Weights of a small GPT-style language model, trained from scratch on English Wikipedia.
Size: 8 layers, MLP 1280 GeGLU, vocabulary 48952.
Architecture: RMSNorm before each block, untied embeddings.
MLP neurons of a small language model. Each row is named by its layer, matrix (down: output weights) and neuron, and shows model dimensions 144-207. Each number is 50 + 12 x the weight over its row's rms, rounded and kept within 0 to 99. A neuron's up and down rows have the sign that makes its largest values positive.
A block is one neuron, or neurons of one layer that tend to fire together. After each block is what it responds to, as a language model described it from the Wikipedia text at the highest values.

L4.down151:62 51 52 45 38 60 59 46 29 48 64 70 54 58 50 73 59 42 55 42 50 48 52 63 57 36 48 52 31 57 52 67 48 56 48 46 39 60 51 45 43 52 58 52 50 47 18 43 51 59 45 33 51 51 25 70 27 37 44 57 47 58 35 55
L4.down861:42 44 65 57 44 49 59 29 40 95 70 45 46 58 40 59 31 49 65 47 45 63 40 86 26 70 46 47 55 56 39 57 50 47 62 31 50 25 34 72 61 69 40 40 52 35 46 42 36 61 45 30 53 61 44 74 54 37 45 53 46 37 47 35
L4.down1046:57 54 53 42 38 40 44 69 43 47 56 51 58 39 36 55 45 57 33 47 41 36 54 34 45 42 57 46 43 56 42 22 52 62 44 49 64 55 41 57 51 40 57 59 54 58 66 71 62 27 32 67 54 43 58 36 53 41 52 57 46 52 55 44
L4.down1242:44 37 80 38 31 45 58 61 51 36 51 65 59 43 15 59 48 48 25 35 54 53 44 46 72 47 60 50 42 40 52 55 44 72 58 57 44 41 67 50 43 39 64 37 37 53 61 63 48 62 46 52 51 50 50 60 51 56 40 44 43 28 49 56
Description: Knowledge and ability predicates. Verbs and adjectives of knowing, finding, saying or being able that take a complement, such as know, discovered, unaware, able, mostly in plot summaries.

L2.down226:36 50 59 48 25 66 47 51 59 47 48 42 42 39 41 75 52 40 41 34 45 44 48 26 39 41 54 44 56 58 45 47 62 31 48 52 34 56 65 31 63 50 34 63 64 87 58 25 42 50 49 58 67 51 48 44 35 47 60 54 50 38 33 44
L2.down373:31 48 54 69 43 52 52 33 73 49 63 57 45 41 53 66 52 55 50 52 64 54 80 35 44 38 36 47 66 61 60 60 46 26 55 72 34 52 65 48 19 36 36 59 57 48 49 62 48 55 39 37 53 56 62 62 66 46 54 54 62 43 46 37
L2.down566:72 54 72 48 66 61 25 53 46 64 48 35 49 59 42 34 50 61 78 61 74 39 57 52 72 58 37 58 43 35 65 47 56 39 51 63 55 69 57 32 51 52 48 24 65 50 49 73 33 32 47 51 50 64 40 63 62 63 32 48 77 25 45 66
L2.down724:57 59 64 70 41 58 43 77 44 52 61 53 28 37 50 46 36 31 50 50 46 48 30 52 42 53 60 68 57 60 55 73 48 55 57 42 52 42 56 41 47 38 58 44 63 64 59 36 62 44 60 61 44 57 71 37 62 46 51 52 29 51 55 58
L2.down987:45 51 47 41 43 22 37 39 55 59 52 47 49 54 66 48 43 62 51 61 56 34 39 61 26 54 42 54 30 64 44 65 62 82 58 42 47 52 34 40 41 32 55 56 51 46 49 60 64 43 71 45 60 55 26 42 58 55 50 64 59 67 53 60
L2.down1029:36 61 47 53 63 38 40 33 53 39 66 47 52 44 43 47 46 39 75 40 47 52 57 72 45 55 51 37 52 40 38 60 45 43 32 59 47 67 56 41 51 39 46 49 70 44 55 52 54 67 65 47 64 57 41 36 42 59 26 81 37 43 23 44
L2.down1096:40 37 55 74 55 41 36 60 46 48 53 56 31 83 57 46 51 40 47 53 62 54 36 63 14 58 43 18 31 38 64 64 55 47 43 51 43 42 58 61 57 58 62 53 45 31 64 55 63 64 41 65 52 43 48 61 61 51 48 51 75 43 47 32
L2.down1111:37 35 51 54 56 62 44 67 66 49 47 20 58 44 45 60 55 51 37 60 60 59 43 53 37 59 42 50 55 53 53 41 55 46 46 54 50 53 64 47 51 53 41 51 34 67 58 61 59 53 31 48 59 64 56 42 47 63 47 51 42 44 66 34
Description: Word continuations and ranges. Later word pieces inside split words, often Latin species names (epifa-unal, ruf-escens, osteop-or-osis), plus en-dash number ranges or scores like 1959–1960, 3–1.

L3.down535:52 55 20 40 60 46 46 63 57 45 33 50 55 61 49 44 20 72 49 62 41 44 37 64 30 39 30 45 42 43 54 33 59 53 52 58 54 43 39 54 40 52 63 46 38 58 52 55 60 58 42 42 46 59 58 41 48 70 28 38 42 48 33 42
L3.down916:46 62 58 32 48 56 52 47 52 46 48 51 52 65 60 50 67 57 40 48 53 53 46 46 44 34 53 58 61 45 52 41 56 84 37 68 54 59 46 35 49 50 67 37 59 46 70 52 40 57 48 41 70 61 72 57 68 50 34 56 58 41 46 67
Description: Verbs introducing opinions. Reporting or judging verbs that introduce a critic's view or a quote in reviews, such as called, ranked, regarded, commented, plus following that/as, and table pipes.

L4.down167:43 42 49 46 40 30 43 43 54 43 62 55 52 58 57 66 57 50 71 53 42 39 62 58 62 57 46 28 55 32 64 55 34 52 40 63 43 61 50 71 52 68 56 39 72 54 57 55 54 47 56 50 57 42 45 53 55 60 65 55 35 64 58 75
L4.down211:53 35 42 54 56 41 48 91 67 77 49 53 66 35 41 48 47 61 31 61 40 48 36 35 56 62 55 47 59 59 43 57 51 42 61 47 42 55 47 35 49 24 53 58 50 56 59 47 47 56 45 23 78 53 35 52 40 56 45 36 52 61 51 55
L4.down306:38 54 48 57 71 38 37 36 60 56 63 55 66 46 40 29 45 59 41 66 39 34 45 74 71 33 46 53 40 57 47 51 43 43 33 60 71 73 62 44 48 71 57 60 40 48 33 74 50 58 64 81 61 53 57 40 54 26 63 64 44 52 56 58
L4.down378:38 41 50 57 39 30 32 49 43 60 50 37 35 35 53 59 61 60 47 40 39 62 47 48 46 36 49 34 40 54 55 59 46 38 70 42 55 17 46 53 56 61 34 47 46 61 47 58 70 50 66 42 29 51 49 65 51 42 56 54 56 23 50 35
Description: Table cell separators. Pipe separators in Wikipedia tables, mostly after a vote count before its percentage column (e.g. 177 | 8.2), also in sports-standings and census tables.

L4.down308:52 49 58 53 45 73 51 63 68 39 49 56 36 17 39 40 63 40 36 28 70 45 74 64 58 41 63 44 32 52 40 56 70 44 55 47 45 60 49 58 65 39 43 75 52 51 47 55 24 55 34 64 55 76 50 49 61 65 59 56 22 43 41 51
L4.down525:49 43 39 39 48 36 42 45 57 48 59 46 62 11 46 46 46 43 43 44 42 58 61 57 71 58 62 69 47 47 42 47 65 68 33 61 44 49 46 50 37 56 62 59 55 48 59 25 57 46 58 43 29 43 46 54 58 68 44 52 53 34 56 54
L4.down1059:65 57 44 37 47 57 33 50 42 43 42 61 47 63 45 59 41 52 32 55 44 68 65 67 59 50 52 41 55 75 40 45 57 51 59 55 45 54 45 29 16 44 48 60 57 48 58 41 55 58 57 56 65 45 46 52 41 67 46 66 39 45 58 71
L4.down1112:57 22 43 68 38 44 32 36 43 59 66 55 53 64 51 34 39 35 58 32 31 47 16 42 74 40 50 37 31 43 55 61 34 48 42 60 51 38 48 53 39 63 62 50 33 49 58 66 47 79 37 47 68 57 47 41 60 59 40 46 34 69 55 65
Description: Species epithet endings. Mostly the Latin species-name suffix after a genus in biology text (rufescens, arctica, laotica); weaker hits on prepositions and table pipes.

L2.down445:41 62 33 40 66 69 28 48 51 44 46 49 44 47 41 30 58 55 60 51 50 30 63 49 62 88 51 57 57 55 39 38 60 56 29 45 75 46 25 37 20 39 75 69 55 57 67 43 46 40 47 28 47 39 69 40 51 60 38 51 61 55 58 51
L2.down496:46 73 40 31 54 46 43 31 35 52 56 34 36 65 41 32 26 58 57 45 65 42 35 58 30 53 52 58 51 32 50 37 66 84 54 52 58 52 46 60 53 38 65 36 27 60 53 57 74 73 37 38 65 52 58 58 54 64 31 45 47 51 74 45
L2.down516:55 51 55 36 67 47 34 43 39 42 83 69 37 57 39 71 47 47 56 39 55 64 60 52 59 56 60 25 67 41 52 47 54 38 73 57 55 33 40 51 46 42 44 50 42 63 49 47 64 39 42 35 65 55 46 52 52 51 55 55 54 51 41 61
L2.down529:52 40 57 47 47 45 31 44 43 54 64 53 39 71 32 75 48 34 51 58 63 58 61 43 50 51 40 78 46 44 47 42 35 66 84 51 46 42 46 71 42 54 58 64 43 48 32 45 59 33 52 49 79 55 48 49 27 56 33 55 46 91 55 52
L2.down647:45 18 52 44 39 36 33 52 38 60 39 32 55 47 46 63 33 55 21 50 69 44 58 29 27 46 33 44 43 42 50 59 27 43 57 43 41 48 55 68 60 37 72 40 56 54 57 60 31 57 71 63 52 43 50 47 44 44 87 68 53 64 58 45
L2.down822:45 68 59 26 55 49 45 39 53 64 82 44 48 83 58 41 47 50 48 57 43 53 54 43 29 31 37 41 76 42 57 59 65 41 52 62 47 50 43 44 56 41 55 56 31 39 52 59 32 73 62 50 63 52 63 31 62 49 67 40 61 70 53 45
L2.down1076:73 55 51 60 67 44 46 39 51 43 51 46 51 64 46 55 56 90 48 47 66 52 44 71 34 51 47 34 51 57 66 55 53 66 20 69 35 60 48 42 39 46 33 47 63 61 51 75 42 59 50 36 52 59 38 54 44 32 27 42 49 53 55 63
L2.down1118:41 42 65 66 44 58 56 61 58 60 54 61 59 67 65 43 63 56 55 67 65 70 54 48 40 46 57 50 56 42 42 44 55 64 38 50 35 44 50 61 53 55 62 42 23 39 57 46 68 61 40 59 74 48 56 62 52 50 68 68 37 50 45 43
Description: Reporting and attribution verbs. Hearsay or attribution words, mostly passive participles after is/was/were, such as said (to), thought, known as, according (to), named.

L3.down158:52 57 36 63 55 67 52 39 46 57 46 43 62 60 46 51 64 52 51 48 48 46 38 41 65 44 50 50 43 46 62 62 29 21 60 58 53 49 46 63 64 56 87 60 50 63 53 59 60 62 56 27 58 76 50 58 42 43 35 57 47 64 45 35
L3.down1152:57 42 54 46 50 61 48 50 51 31 46 49 67 53 49 47 55 50 60 64 53 61 57 28 53 36 63 55 44 62 42 68 29 51 34 34 47 32 42 69 57 68 78 67 36 45 47 52 38 58 57 44 62 53 48 40 58 68 42 47 24 44 47 56
Description: Formulaic table and boilerplate slots. Predictable slots in formulaic Wikipedia text: cell pipes and numbers in election or sports tables, and stock words in census and biography prose (in, for, were, married, by).

L2.down51:53 46 34 54 27 57 52 72 20 44 36 44 56 44 44 33 69 51 47 46 49 43 81 33 49 43 48 67 29 55 55 57 34 37 61 43 46 64 59 41 57 62 34 30 61 33 53 32 47 52 55 54 64 65 55 46 58 27 46 20 50 39 73 64
L2.down267:42 72 71 49 47 53 42 62 64 57 39 62 42 64 37 39 37 38 44 40 49 56 61 36 56 32 53 47 60 37 67 36 27 36 34 43 61 30 61 45 52 36 51 55 62 42 35 41 37 57 58 41 63 55 62 39 25 34 65 44 49 47 54 53
L2.down811:81 34 51 35 40 24 40 70 34 49 45 33 55 75 42 77 48 36 51 45 47 50 43 42 43 47 66 21 80 41 54 40 52 38 46 53 33 51 46 56 25 67 51 55 50 51 57 58 59 65 68 40 53 46 56 53 54 42 44 60 55 63 41 46
L2.down984:61 64 36 56 55 41 50 69 61 47 53 55 56 45 54 36 53 59 40 68 44 46 41 56 41 39 58 60 53 70 39 43 59 54 45 49 42 60 44 40 48 54 54 62 57 43 44 56 55 54 47 36 53 31 59 42 29 45 57 57 43 61 77 51
L2.down1013:48 48 52 42 70 36 44 47 58 82 72 56 68 50 47 64 29 46 70 69 54 45 48 54 48 42 47 31 52 68 46 45 66 52 70 50 51 51 62 52 70 48 61 56 41 48 58 52 30 48 49 35 71 59 58 51 61 59 32 58 50 35 46 33
L2.down1031:43 36 72 54 32 37 37 58 72 61 58 48 49 47 55 34 48 54 57 54 30 55 56 39 39 36 37 56 47 40 56 54 41 63 62 62 60 47 48 49 49 57 71 63 82 43 34 23 61 38 54 57 35 30 53 61 60 72 42 57 33 48 48 68
L2.down1055:39 49 61 32 49 67 59 58 46 51 49 50 50 36 59 60 52 59 48 35 54 71 23 31 65 44 61 55 41 59 41 54 49 82 64 33 36 51 55 54 42 42 54 59 64 59 33 27 54 37 58 42 37 37 75 43 37 46 45 44 65 37 63 32
L2.down1187:51 45 49 35 47 58 45 36 53 30 45 31 50 63 51 58 45 46 48 42 60 62 51 42 55 48 45 41 29 51 56 42 47 37 39 59 51 44 26 60 41 55 61 57 40 38 71 44 23 52 53 54 67 53 63 39 33 56 46 81 31 64 29 39
Description: Formulaic Wikipedia boilerplate. Function words and separators inside templated stub text, mainly census prose ("As of the census", "13.7% of the population"), plus election/medal table cells and infobox fields.

L3.down214:45 35 34 55 52 25 26 41 64 39 29 49 55 38 29 50 52 32 55 62 53 52 25 55 40 58 35 50 40 40 41 57 36 61 50 44 43 32 56 44 34 63 53 53 34 54 46 55 33 41 43 42 55 38 50 42 77 50 22 47 27 56 56 41
L3.down648:35 74 57 61 45 47 55 59 55 54 51 43 71 55 62 53 51 38 72 72 40 37 50 40 52 48 69 61 46 70 50 47 59 46 45 23 44 38 71 44 62 42 42 47 40 29 43 52 88 61 55 40 64 41 73 37 53 54 65 51 53 46 27 43
Description: Passive past participles. Past participles, often the final piece of a split word, heading passive or reduced-relative clauses before by/in/on, as in defined by, found on, codified in.

L3.down1055:39 58 40 66 72 55 61 54 43 67 36 45 34 43 39 43 47 63 45 51 43 58 37 54 39 44 49 16 57 52 53 59 30 48 56 55 30 42 46 35 45 30 32 35 41 36 42 50 46 44 37 66 66 44 66 83 68 60 63 42 30 42 50 45
L3.down1103:27 56 56 50 53 59 49 51 44 56 67 49 50 64 53 45 76 29 46 50 57 51 60 68 53 60 61 39 49 49 66 69 46 69 40 22 57 40 51 49 61 55 63 46 27 36 49 60 43 69 60 48 34 56 54 58 36 43 47 42 49 40 45 51
Description: List-final connectors, Latin epithets. Mainly "and", "&" or "or" before the last item of a list of names, places or materials, plus "at" in locations ("at the roof ridge"), and endings of Latin species epithets (rufescens, arctica, holttumii).